config = dict(
    num_attention_heads=2,
    norm='rmsnorm',
    rope_fraction=1.0,
    init='normal',
    init_std_up=0.0387,
    optimizer='ademamix',
    beta1=0.9,
    doc_mask=True,
    train_tokens=536500000,
)
MLP neurons of a small language model. Each row is named by its layer, matrix (gate and up: input weights) and neuron, and shows model dimensions 0-127. Each number is 128 + 24 x the weight over its row's rms, rounded and kept within 0 to 255. Numbers have three digits each. A neuron's up and down rows have the sign that makes its largest values positive.
A block is one neuron, or neurons of one layer that tend to fire together. After each block is what it responds to, as a language model described it from the Wikipedia text at the highest values.

L7.gate79:142136131159104130095119118152127116133079105133128166168124131133126127133164126108123104123129115119182113104104123174154153103110107129152091148172116093102137136174105150184099116162119109130113144130120110129136117132124131098095131126137155165135104131112116132153151094133118132089115131139148165111134092114112153167090096115157127123179119092192114126119102135106110106122125
L7.up79:089182129117130135140145056178141133141115142118137134110098138111164152116157119126126116145157126159173098133072101151169175136153107138097168114157148113111159152118148140104149126158122109113138143149088086138113131118139153183137124121156170119118077113110170144130121133123115162132179119130130114120125162115088162158079145160096103172127080128142136119138109172139127135131119
L7.gate428:130123149117151084168136127110115153174180120121113117121086139126134119139151143129152074090151122135133094144129114142144112086116161115125143145177128133144145172138137109200125171128124166116133152124173171128153123126108145149139189128142127115106142167113121180137113156115128121119139133138077137117162161143086119121137120130103115154154112077166139099099100139129149117162089
L7.up428:129158112122106152101150123122068141141118124158110114132131107143155131113124107092122151110126137131112108136098129095117151108135146106154174135129108151129121152105112144131132102105111128142159127132146132153111117117139180138136121147150175119181084128162125153095168116108118138136105122142153169132110104117129149135131079119126134123139122152139143071134162133113126087142096
Ordinal words and suffixes (nin-th, 70-th, 42-nd, third, second) in round, anniversary or placing phrases in sports and event text; also Championship/Cup and name word-pieces.

L7.gate20:077153131134074126101138102096118104106112123148149103165055103082129145125126094121119146137143092095108130129176104148090095154127129141149138149159143151156119093136135109149133116111129093123154127135123143135124169165099120162137075150118140132096127128166144112138133123159127073112105149141125156117163163188127170106108086102088148136090151128105115082108106174128115149144114
L7.up20:095111136127157118109108139093088106100086131129131164118146111088111154120117098101100114148128156097148143105142090095147113110141108099177172116115134132192135188115150152167124123117154150152142174091174064114166118159140119128108107120137143114125151133095082157142116151114164096138089143096135117085117098129113146142116129171130129126153135128158123133120156165151124144093129
L7.gate536:136121116165118091159143143123067121106149094107168075145117116143111126171150099131102100140117137118148112112141104151116109124148095138102180153132131120116130101128132136130174128123153127142120143135126084094141138118123117131116150113149106105089086123123122069149106150111157078119119174140144141120157164117130142145117065104117099072086128152100116132135118077147145071133126
L7.up536:160127166163162104124142127127113111073092114133084132120146119088160130133153100136128116109130111123153137101109101120158123147126112118105086153140134117135134133130176148140099119125160119160095137122110104099148148088124158120118158117161103084172135100147110108149126120118071143087142146149120126173106122075092117080158118140132116094123106139131173066122144147132130100132128
Opening token of a new entry, usually the first cell of a table row, such as an opening quote before a song title, a rank number or a date, and parentheses before birth details.

L3.gate290:114176099138090122134123146156106186142106122114118112101162087163125106154133140123103154131129141104155131128135105104114110126139150141130125132101125106158159136132147107111161112063120088115150096094091119135127164165103106136098112132204139176111158135142121132145135139153088134137136119135098127131149135109114154164143143129111139134067127130167156083121095174167117149147172
L3.up290:156124110122126134142080139129106184139119155174093126165104109153095077176136110161100121135114173085097170133114145138149081120135120157183095122144120166118103150140165081139158138130106103108175111100091132129124150122131067133115128138126123104114161124125144182138144137141121117130124128093105129096119147147177120129132127141107121138162106154097120115152150129112121125140096
L3.gate450:130110147113103124146140133148166143163168108141078085109119160113125127122125141072108137128138114123125108135182137132108084118140113102163140141136125137141150165104127133091109175157137130124145131092158121099100148076148115116135106138135152131130142129124133161141138108097122128119139135100129116121116092160128123132101141146134089100140102119151152118180111132129121139159119
L3.up450:176118148141106162118105168137131107113107106181094123113115061115125120104123144139171180140099133169106159159130116130111134150157139157084131115136149127146126116138119145102129146140158129094125110140116117148117136115135089145115127120136149093166106092186133138119110091154121099148130099082137075140110166116136110123104152101113148106132148145152146119121146136093123137135109
L3.gate548:123128144142123143087140117130115163133124145143103109119125165162132126148119162119142121168161133136165108152171126134078122101147143126091115106098111119140089156120091126167151160121158107083177158124154141108106139149127131135119100162135118100118133115150134147118145157141115135171143130117092158095122145111125112134108103150110148117126113091156114065103092147120128106106158
L3.up548:145119145145157110143181136183116136141126132110143154141096116134106099141135111079143135135148122125122145096170097115128114100112147137166134089164125100124141133137152169119170140128126137094142113135151144129111120133102110150127136139159146119139126094128128141105174097107125199132134136068123058112103115103132105124129150150101133135064125129124135107166104143127113090130123
L3.gate661:123121143124167145138152142061081138113137119116115154150113124135134121129103117110064126138128141132124102121144119121182126142114121117141119150146150110127107127113128107143125139166103149127156125150121126093152154123108129123142140146102141123119132147121101161096144135116092160180142153161136148084143118138133113153124136128114143122120124102110116145136091105150140117104101
L3.up661:182123090155119150133120127120134136165175126133114116159073126076157130154156082112131116162134122123125137154119096132101112128136147168088162116137151133153134098136097112122135096146142107101169136105117107128103143147099135149158180164135099125106150172107128117140132099134090119154154118138131166112126131144080099147120116152158123156118097144116106122131115101118132155122126
Closing equals-sign markers and line breaks ending Wikipedia section headings like ==History==, ==Statistics==, ==Reviews==; occasionally "first" or "only" before a noun.

L7.gate478:102175162125160168157159122142121131105162160160145108112159102114125134109162134174135118131124167147193101139144142106126121141150097107137101126150179101126114123118140161099151144096136136127121115114079116119122136072133147135166131129166178106151106121105151128083107167127101096098128176143120126111103131128128142138126133126159120111069122131128178148163121145133139096131111
L7.up478:162167080109138129153151094138108119121147108133114117171088123124122129136124092141112117116099133124138118145131151181123117126167104120141151116139101111124130116112108141079110178106129117124123133131093105137101193115146148120139125146158156095160158134142138144155118102073168128106117151110129119118114136094098101150146100106124092188092092126133139128118150111150106107135162
L7.gate522:119093102138097121157130130166125100080118126135158080120144110078125162112107096102123111078107100093163102167126106116106122126132129076118119137088173158109135119124107130114141152114135111156169138127095148132166134140115134132150136151108136132156102129104169159125116110095141179068126105114129141142130131094147126092112092114141155155128113146147140121180130055103141161117180
L7.up522:109153142118130124126105139124164115107110102160145106149126148152144147119136154136120142146147167112097095123126135128124130100202117148154056109107119106158076162143101101115181083141123139147115117144143133181090145147127135136093117105083153109158144156167110118131154112127144133106121135136168117098120140107157155138118154129144088146082119130110131100137151141082109046148158
The word and joining names, verbs or clauses mid-sentence, plus which/that/who after a noun and the prefix trans- (transfer, transactions).

L6.gate95:139128182147145163124082154120116088128111146118121109116130176111102141123130133162128165119117166127166153137174132140117137126127126128085088145106123165136124111143112117102174115143136143129125115157107163162150136166161144124105134127103113159089155138168179088124133103106123133119101076146140157134112186103141133154131115080108136180085098119145116092132159159146105154096143
L6.up95:132138120100131092126149159127165133135139146182102099140123104125152153134102118100116115089119159127120114112131157165136100126124126111143121109134123121112110175092124147159116106123142146119149112120128111121103162105129136135122114113145107108077178143094179108142139121141109121099160130138160117111157128118105163135120107098144100149163153122121156118166141093107145139159131
L6.gate100:127140087210170101140166150117125138090143110130132091109131112126101129142111139123125149068148130110178123121138088136155073134101137132171159142122156111114142119125133118159152126125142071150139129127109111146123089109131103117093113129159107102121137122162131096149141080149140172134133141158124142127153115160112099165089095154129114116121120112083090090084125083158132118142167
L6.up100:128136111116137124129137118143099164102120166090132148096111107096111173153104128151134117161108148116156134145141080120148111125140173143127099102052152142139130111091108125119125078144124104122169128093132174102135140131110116152129126131114131103137085084159176144132127176139111146088123120130136127107137148117177155149092067112113096144098082148120135110122140161131108127119149
L6.gate215:101128146129141169172128123143139143080127152090153094146099146121112168127143080152090127118103122144148127123157187159120115115153085162136145114143103145132158088129181108123148169154135151130133117137095175128107092107172074122117122112121119146114119127182175111109118119087142148129111115127160114126172107127139124101155128126124132148148113102125148125160122135133173150127175
L6.up215:103133078109134161099142097122156136071087120120169093154133151125143156133142139141132115102140115107141138125140123131114151146087108139111122113121141152131083133113127119103137138065110151099120117107136158136119155076113128095121188128158082122109177143104071162113146098114123126140151129116118196126167111124141133131123097123103122144146139155106139126092134125152157128110141
L6.gate222:132115101089125122140157108119104160089137113120125149115116155147127141132120133120131161126093161119200182137153137093117114126127131151149088106084072149113126166063131099089128156152163136101131138150112104081146137123107114112114146085093132149155124129190119095108114078147155134128131165114116118149141172145107106140134119112171157155138134173165141117089151101140105137110128
L6.up222:122104126107080117113151163129142108105116084140169111140155145110130161123177157149145099157120146119106103140097157152116087163133085150144137159118148110118142146091116131126151128123118094103177107136096155140173099121110106137142137126147085155155146126143119131118127151097116131090136159099105141150094123126152163133097112141121140126166128095126144124137114087106090129142169
L6.gate420:121132131111092133138081106143108081099102066122133144116105142086126115120134146149122150159098183088117096106187128152134109162127142112140151107118066121091081132124096120137130124196143117120168150126084166158123143141131136125126151136122094139107112128160128106147136091122117103119180114132084151132149148112126109138129109047115152175147126131119114125132131167140145131125129
L6.up420:129109151086099096161123161170106139148156145121115118105102139119122136115109155102157057147151098150174095132112134191152117097107141145146134123118110142123140122122132098132141101134100105116192108166111127123134166152146132142174148114129104116096177146118119150123076117125107122093107120104128163113141137138136099135087114099135124157131108129123147134077157110175128128103094
L6.gate506:122128099139105159122116140131115147100159134125158110116093142134140151148116144106176127132124118155131144134143132178138117116119155199114177114138125107136112137121085134166161124150137102129172142123147147093156140134131112102104110128111143119141168097130094104118127110105052131141085108095125129109118148140164157136126123115115100111128094115084174098114179136125147133159157
L6.up506:155109112133164158118124116128166145141128125150154086102156137145145149117134140103099100112076108149129146139150151145121090140098152144147088112092144109182123182127096106069143147103141133089114118146145171154157099141127145143149128090149106127109119131115168052144170081098109099166121095106103081134155112139154138109177101152137083104110109091101148090106106135102156123132146
L6.gate593:132160118123138163134155125119128096111151158118153139128125106102114134110124132168128165141093109143151173116139122127132132111126122166182147163155150127133117140124122138121127165159126131081115150091109133140148112124127102090150158121110113099145159103134125090135130101162126126133138161054131125119151113114126098127108125112173126113135131125112145166136169137168159140127110
L6.up593:097137136137127134145154126115161139115112145134142151115116087108144094136177139161103109123140103126179155184162120149113148097117123169116133134098134097150103155096104110137128111124116123118141102104108156110123141116092153100177166113119145164122116138114141157149099082126156135108179150148085112158111121118157122117142175076118106113091124130118147123132128145141188115086140
L6.gate656:123140190125102092148145129092086143137171115119132130104085109144113110126134125123144109110079140128131060172188102131084136131125089140130121110136147111123096110154094092066143090141124096123134135124133149114140095105115155137122188123131080165112144111136152096121135115118086131095150145170122140142104153131113129127093107099112120123117122146079082121153112114142131106124125
L6.up656:147144132103111098162148112102135126113172124114103108141127132108121157132125129140167106121083126152156138114133136135129170178175177156139121093130149178154112116111079160068114119167149109115116117095114124128118125146170128126119136102106127145146096123160120162108103130115098139125108167141116127139143117184134115082142135141050122124107124142126119164110149125155128145133113
The conjunction "and", strongest after a pronoun or person's name starting a joint subject (he and Eminem, Johnson and two partners), weaker in lists and paired job titles.

L6.gate46:139099130112103105144127114122122134127095135129108112167102112119153130125183114165085132119176124110111107112116091169175135106114106108128156114166144138102098149108124140135092091095163119078106077113169071121115104135088146136142113140122173138133119123141147113122092163085119120132124155134130114178056173109169083149144133148155129130112141138144114122100130112152108122135134
L6.up46:126127127153138116142098124184189119141140121101086139096114138118144051122164069142095145126142143146124093087128128162114117108157129160146111161127133139162150141147107133079122128102129118107069118139118159148127126165118130135165159167118091130134111081092108115156142110130129094125084122161182110095128128115150129130141161118152084105123122103085150131095132094162153128141116
L6.gate52:150125150131076089103160123160126125099132089108112106163103151114134139136168104142112136140141136101100100148122097143097100116089136066116131126127131177106119119107101149104078115114130164134163101118139096133152133136158123122087129122097114155158071125151151171149121124096096097109121146126119069169154118159129134133080094112194130176180144165137145122092105125114129136142126
L6.up52:123180182114113183130170123130126151098137146130158103161112162094151156116136129129119157141101122112167161137127113143121118131171175147164111109121152111083138132125147122122130104111106162126152116152111147126146127161092102149125095151094105121127138126136118112099124128106137151146195128137147154154125119089101137092139131128112118146115156076121121138118124122131167160151127
L6.gate119:163105161119142142135139137142136112154119114108090106072110109174116109134086103150084161115130116163122129138141118121111117124115133123156109134104134146093128154121113120068109150125107108142149125127111126113149077143106137115119100110137126113080073100122154144131163104089164134139122095154099157150095084165149108122080135137131097101089164131138118125123144122099160133152122
L6.up119:150118141164152107115125154092071167129134103122090099098095127112123148132138138093124091103108147135107107165133123115156115141118097126122137107158101101100100105081146120121111136193138130142186085106159095128133123135132122119121136120172152147091136117168110132130175139110107114139141194146095141104128111123090143103133125131126109118140141092121141126121119147140169107139121
L6.gate133:152107142129109114156114118149122090140121118122129146142115176130120141144101105168143120115125141122097128149135167078129130161157089105147145158073098143161105120081119154091126152190150122107110111129127115131095120082130091114102159129124126093128143108122159089111157148095110112147135151109150123098128129117156147102153110119134108082115085122127109127164133084111160106118166
L6.up133:167141090138096135148162144153102166127129150121088075132090119129135130111116123078114125125100130087149110151094141101120127149124096129119105131093192117122089088145105192095120102135166117204147160107137126128095117165159144171103112122116128124118103142085139158157126081142180126131144136142134124116113168146138099143108114116153118126124158106122088146121125114149148113117148
L6.gate243:099118107157115161118151123098112120130131123151113117111080159128125115147135145099117155113122104156127126152132106123114117163097097129162117145157117175095130140126124133113059092120132115126115155133087137179104127096165132158099166116146101120127162132139145136134169123111165113118147108141098128121127146092139158140134083098137117145077119139160132140157133126123203106152145
L6.up243:113142106134106141134146094154098154181142115143143081134138118139134138137117135095097098146114081139133109100122120106157170123114145164152152131149096130134103131123159121127122099096111112121147109172079099132131126111133088106138062114133119131154104133159105099112112082142104159111088109171093130134144114124098159101137078136147128103107153120094117122116099133103104157136153
L6.gate363:110176107140099113121122147184117118126162133122075137078183135155123122162121130136119154133124157106083126141157151097157116123128156166114103159133140103159119153118148163116128116124129156130122129065138104108130180143135130115125110102112103129180162079097103116088141126113101116139090124121123152132147113118148109171134122134116118143146073084169100109124103106093157109143136
L6.up363:153163100137144135142150109193093117114139149129092158127163155123124123154117099138144147149117165106121184129177139110143146132140137157145156108140089119158093136119093147143109096132094179111148065101150154160088165125110126146136112117130134096132125161158092115126182152121143114167181108138119142117109158125160159080133130115135132095122115128155132125139119144139151136141123
L6.gate384:120127098163130115180135184151125121104137077115143115154070157124132138128123108163123156123183097091194111135124131116079138161106133157121142137121145149146146111149122128126158127106116134137106119081092114140105097132101117144070070127110163113141098104136110140097117132128157113145133106166147087154128141164122085114090072098116088132121127137125143132179113087122132122165128
L6.up384:134155103117121098134078152104148150125142115124103106103153108137143124123108100170142082132106132151133108119121148144153108121146102129158126135108145131077135119109131142109115157118103131117124201119165124161163105135096117159125154116150172119148123073143112129149085161099105129137148144121132149166173117165148125137125098131137161115147152186099077142109107103115163129153076
L6.gate509:151089138145127092157131105102132128122135083126134092131104139142135104133157124105121137132159176131198116120124134118112186148086121152131147142130110123066127110102140132097146137145089129118121066147135157124161145100122110126119116085147119165135130127176134151083128128085103144128117156170142159133147113144134099124147150172115120130173142099164159130150116120143162095132146
L6.up509:188130139154103101142132123128099096148114072121079085130105152087145141162135133110160096112104149103107096149109140084121132097092122150141090171158104123135147122114104139103122100156175124133156109102151103169168091138104167126107157105140130119152111071118124131138154126089161104159139081140120150140134116142141110106150105140135097123136152130139109110134136104112154129108133
Opening parenthesis or similar break right after a name or term, just before a gloss, translation, acronym or birth date, e.g. Dipsita Dhar (born, Equity Group Foundation (EGF, κεφαλαια (chapters.

L3.gate221:126119164150128163135125119111128127149113093119139099115120131099108158165141150121130119108128144119176095107171129125094131173123092112113134125113136084091080147091134162123122175092122192113124110124203127145153136081119140134107165111122138111113114158113104112138106128139109147147095127101079118101165131106088180137110106139119152157131098158112105096133117079113145112094171
L3.up221:115129124088166099082150108160137101087124100129148139095182082135159120129133119137134137122135141169137123108086115091124145186148164132102130103114136151141101148085132144159155114118124145163161137155130131147124092139131170125103143093165106127150094145072124145109124148112156116113146123117133147094115121148128128089160126132134070137115111117094111075149105098120137156101120
L3.gate317:149157133134122148148123132174126112139143092106150113138061092134135149115137132145107161116094164123127093108178138149092111102116119162155147103148131098146093131106122131092140143138177169131123086094098105115115156110157153081105156141119104083159120111130111139122153129110137098106133107144141124115153133145147128102141097139102135134119123112153148114135149127120154123140089
L3.up317:154116137141096131098105159092143105147159139136155148113094069142131105136110143136170120138115151125178146105099112182083125152089122102113133166137095132169128128081181130125104101101068154102122143129111129174149155133134096137113148141075158159110108147117099171123111119140154113165154139089155120130099118120143130144091125110137130149131135106088152091100140100125134160175175
L3.gate454:146121122147125108178122128138063121177147082124190071128138108150109129122114100113126143121117122135156070151158122130136109145142099089122098194125107144131137105144087124123137155141140117141065102133125108173116151093107129144145137135092109103128144129122105103113121126104116175126077108118150123154119117098125170096105138112114108108090165163145148119165130115104163137154149
L3.up454:097105147107140093126136102152112103173093141143135157126142142145127093133120167105174099129113163129126137118133126108119097115141143140076147124165158168117061158054110157102143133104101152109140130123147094125152166122094136132120159116118122165101138131173099123146116173104114126083132121138140172114139122149117129133107110132152164120135135128129170124125177089150136124117140
L3.gate469:163109086128120091129136119147100140114111098085175137128163102122126089144127066140132156160144143139195134130130143145168115074127115181110113091119130110141112113124141127108117133156126129140113107131104102153148122128119130146055145145099118107114142123124165119163133111154119150130128096115076144166093151135116158137132115165130115107125122135105161113156122102065073119156091
L3.up469:142177166106174131101124094141095171098127111104129159118140111124114146141154118147119116115116127089144140160126150116139152130075157134133163093115076130104109092111141164134130163174087113151106067137121109124129149143110166092102146140150108136173154102117115164095129137101123133084124104143069130169113068097103178115133135122091143121140106152138128110163095106108113106156077
Fires on "and" (also commas, semicolons, "or") joining items in lists of names, fields or places, e.g. "Psychiatry and Pathology", "Polish, German and Italian".

L3.gate189:140086123148126128110133138119108173138140106159143104110123142133132129162121108114143125121151114093119152161137149105143140112101136103137104133115131132155140173139127128160148127113164134183108098109093134138135097141125129153133140079106103132117183111119137127122202119167132172158103131122142123135158164117167111119118119127142128145175127151161096101108108141120176084133124
L3.up189:122112115110176123114123116158154137131141124159110105133095159186141142110193140126151145150153129136129155137137165130107120120109147130131139133116093139137106116126076160167079147096125099101151113095077137106135125120157097150116118124132129112170145135135168104118118118153098111140135136148130161124128168149104118098148161189135100088181124107140127086151106114126174084109154
L3.gate196:082133137201115156125108125081130151161155108107129111135098156173099150167162139118108139091130150073127123134125163120103104115136133103116100119123152129090107134123125132150125134115163149130144164116121121099145057133109134165148177121118087122134115130190139117102119126147108139144166146134139129142168092090141114102122133084089108126124123136092093090161106144078106076081128
L3.up196:130144102124162101122114181181101133101157119126106086079144131136134165121110115120117103129130100130150120166096126072107121106167171093118158152108125124095169121097132118135112144106161128149079115122075093128125088115123092134143144116132093127144139149140092145106114127153105109126173120133141123102138128164112138121129094156112090114119092119104152109134131172113150148142139
L3.gate349:138150151120128128157144137131135129100177107129136116129057152126123106149133089145167128128148121094161118126153178129160112133102149127108176138138098118145086082152096153090128117129140155099137070122126111116137136123122159126123151123153101154127127115100157119114159085075091135144143147128128168134123112121109134125112144127101094169087131110163161121146150121148128112152131
L3.up349:130079109122153098105105110095151146142138146079149144149108157145125124109095140130142129097132108111136173114169100076134063152112112130086109083115069203176106119117123094122097158100134107120155107121133130096133131136144122145086108082127113123120149104107148112108151112141125143097167140170089125116108098142130130130087146173140140146122109116129131140148121131149142137145121
L3.gate493:084155166120106127120112080124096133100133117147140130140113172137109173124153114087160138099126159109149144125115127111141127152134111143177144116106080160117110145139147135134098124087098120141141089143120107114104165144178119122112170129113143114131159141160108125130146192115127104175109101122123169126111118096117106123122127131139128167195123165121101138136161123131094137110166
L3.up493:166154154122134155129169128136127125071151136143094123099107087082117075125094119140122118124106135098127139156126151163142145131136122144130092130136125153125124141115136097178114140147060098152164111159118112135163106101136140131111122091111154107132137089128135153158117152160147079099135101144091118094111124085114137142130123105194161123168143104154086126143140090128132180128081
Opening parentheses, braces or superscript brackets attached to a word or score, e.g. 7–6(7–3), 75(NZ), Samsø (Samsey), plus "==" heading ends.

L6.gate111:124151159150094132165036148082158142104142146125078132121096117103131135097112148131126165144195133131165183142149102132104133117129133142086141163134125109108177142134164124122126123136146126151119137091131111139124104123142100110126122084089119148129154120106111081130149167154125085137131130099132108127124117157144153137114149145156118127079152125157125126126102151142110113125157
L6.up111:114162187147136156164095128121135126098149113164102118093054116062134109117159134126130082126131110129120131108145146146109122114116121116098115121158103097117158103170129123124180121127124126117163084126167083121119122096112154155123148131147138112098114160145127128106144136129162125115146089113155116168130077133144152115146143146135189117150117121133117161132108191133107041109177
L6.gate231:144117121116144175136134140130066159165122054127115161129099106106134147109145138111118134123128175157119149190100152155172143132130136147144130120203151117099113120115133124139128138111107098091164120081123121155141122121159142171120120113159155127143121145135108090081133106155131110102150139148138132144179102146110120095097134114130101104100095111097166094128133130117126126138148
L6.up231:110114121154103134146119163104143124164095114085098115104152126149126086119108160142129180099112155118125125138130100184164119125111133131112159121126127108138126107111100127153138127123127156116106127124125109121102096067139135116130105145089121078137117090128138154139090106102118110113122119103126145134118157130114194135148133128104166110155146112139153116123135175061099132130132
L6.gate320:165128106138149112142153140144126157130109121093087121127122126109111113155127099121105105117114099123083108149131090123101091124156137118119159097144140149097111158130168141138109140141126104080158099140127096085098133131083148136109131083181093119111096174143093122122150112118091127136142128088115138101151129096138135124092085122144111163146135153173149139178155120180132107108158
L6.up320:124136137133144149127128106086124095133150092112117114123091124138120176162135125156126128172128145130150098124152112145115115146140098132123169151103124131118147175119132158120094174140115102092121129153147112135149168081102128163111117135128134140138107136148079139113116153089082130079108113141098120139124136126172105117145109194162171136145167127154168143160158094130133114121066
L6.gate499:142112140116132140149107122078119152098143131134107129095118121184116165127139126149115141091106152119144102157126094094186144105138103113074142084138084099144113134138116101098124108129167151112142132155152101122140080093117177115146133104140127099079147130141128127104078128105147132074150099128114081109140137159096095094137125154095165179110155123124125118144141141091125175109140
L6.up499:132134113117113133151111107098125131155138141129133125130135116133129092103117132119125130134120136131101151152159136117153115161168107161128108145178119148145133136209138091108196140128135164110113084078118143136128137120156151066119134135116097151134114079125098142149127107142144124130105114171079141144136128117108134159125187106099133127139130158177150154161123119094131163128065
L6.gate508:145110159140112098150085132119165153121165145144172142126075160088120128124116113118147136117118155180082159143146150173168123111103128146124190114095143090079172125157113151105116128154134111139104146128132121113078134110108133129098097143184128106123097122128104111172088097112123075130122119118103139144130085123157125119131139119142163150158139123147164136097130118140114110103100
L6.up508:139121121088095139116112181132080114112134095146119124159077087151133128134140121134127117127181112125177180130090128131143128133131142112152147170140110107118087140127140123138157117072145094126165117167100140143126098147165112170143157111152123087149143145143124105090137093149094106147127156111141171109099101135134151102110097110132115108130126109139146132127103145119083118132100
L6.gate544:110140133090075119145122157137136131107114127123109147146161108128126131122114177136091069115148124150129129117101132142097110078125152127146155134145097118145125109137119149159108109129114125124137145164107133127083116135162145100126097116130168063124133116144117141132124107133131157105123109103140138120171140164130144118125148156144125166113090149142099098148136157140120083120093
L6.up544:115131182147146155136127125128101160149120137143067121099104144103108110138168107087168156142181088127132141119137112139128161130122098129161112132118112125102121147117145149137125147154139118121155162150158131142183139136111136098089133127120149134129116153133097138156137169127160129135134131169100138126159193118083148086147137097132168127102113131136184107162154153126130140141131
L6.gate597:120127102162169129111142144134136112112122103109080137077153093131132107119125118114142131154164101133122136140129093149125142144137121154145138106164116125121151166143162112164128124081134154124108093131135123158151127148124178130148093160083180162122115180106134131159164112148116147079150151085123086148132105121082134110142110100097128103129110153131137111168105166143124164125106
L6.up597:155070150098121164125129140161087113092132080136087078134131123116121136108092116106104093134135179126209122166131133107097111150149138118142154159118092104095095128133100138157131160139122129103113165133140119095117136124147108120123129128137152142123103121114151127142142129134143141153115159079143111100138172081109146126103083157129090090168139153134133116138100165162166125089172
L6.gate602:129136085125063087142097161085104107099130103109122137146113169136112110122133140142131152089115145138139124118171121105154142109132092094129132125157099110129118128140121137132131123158112146126134129137171113132114169150143135141086107120120161152117137156131098090126121134106099140127048168147148103107152103128117113147127125140104144144114111141136120139116148130133120100129122
L6.up602:133117110134129104127113117138141110118103116118138110141133124183129106147138133155135145079132108151125189099144103161167116101162091147136172093114113136128128103113139133155140117130094142159109157122082107115092138157118160129116145091128106103088147093153112121121172112154144171084129164177150133134098141104142156110141127122067154146146139138151117109101109137143131096100145
Ordinals and superlatives after "the" or a possessive, especially "became the first", plus second, last, next, -est; also some mid-word fragments (pr-ivately, ext-in-ct).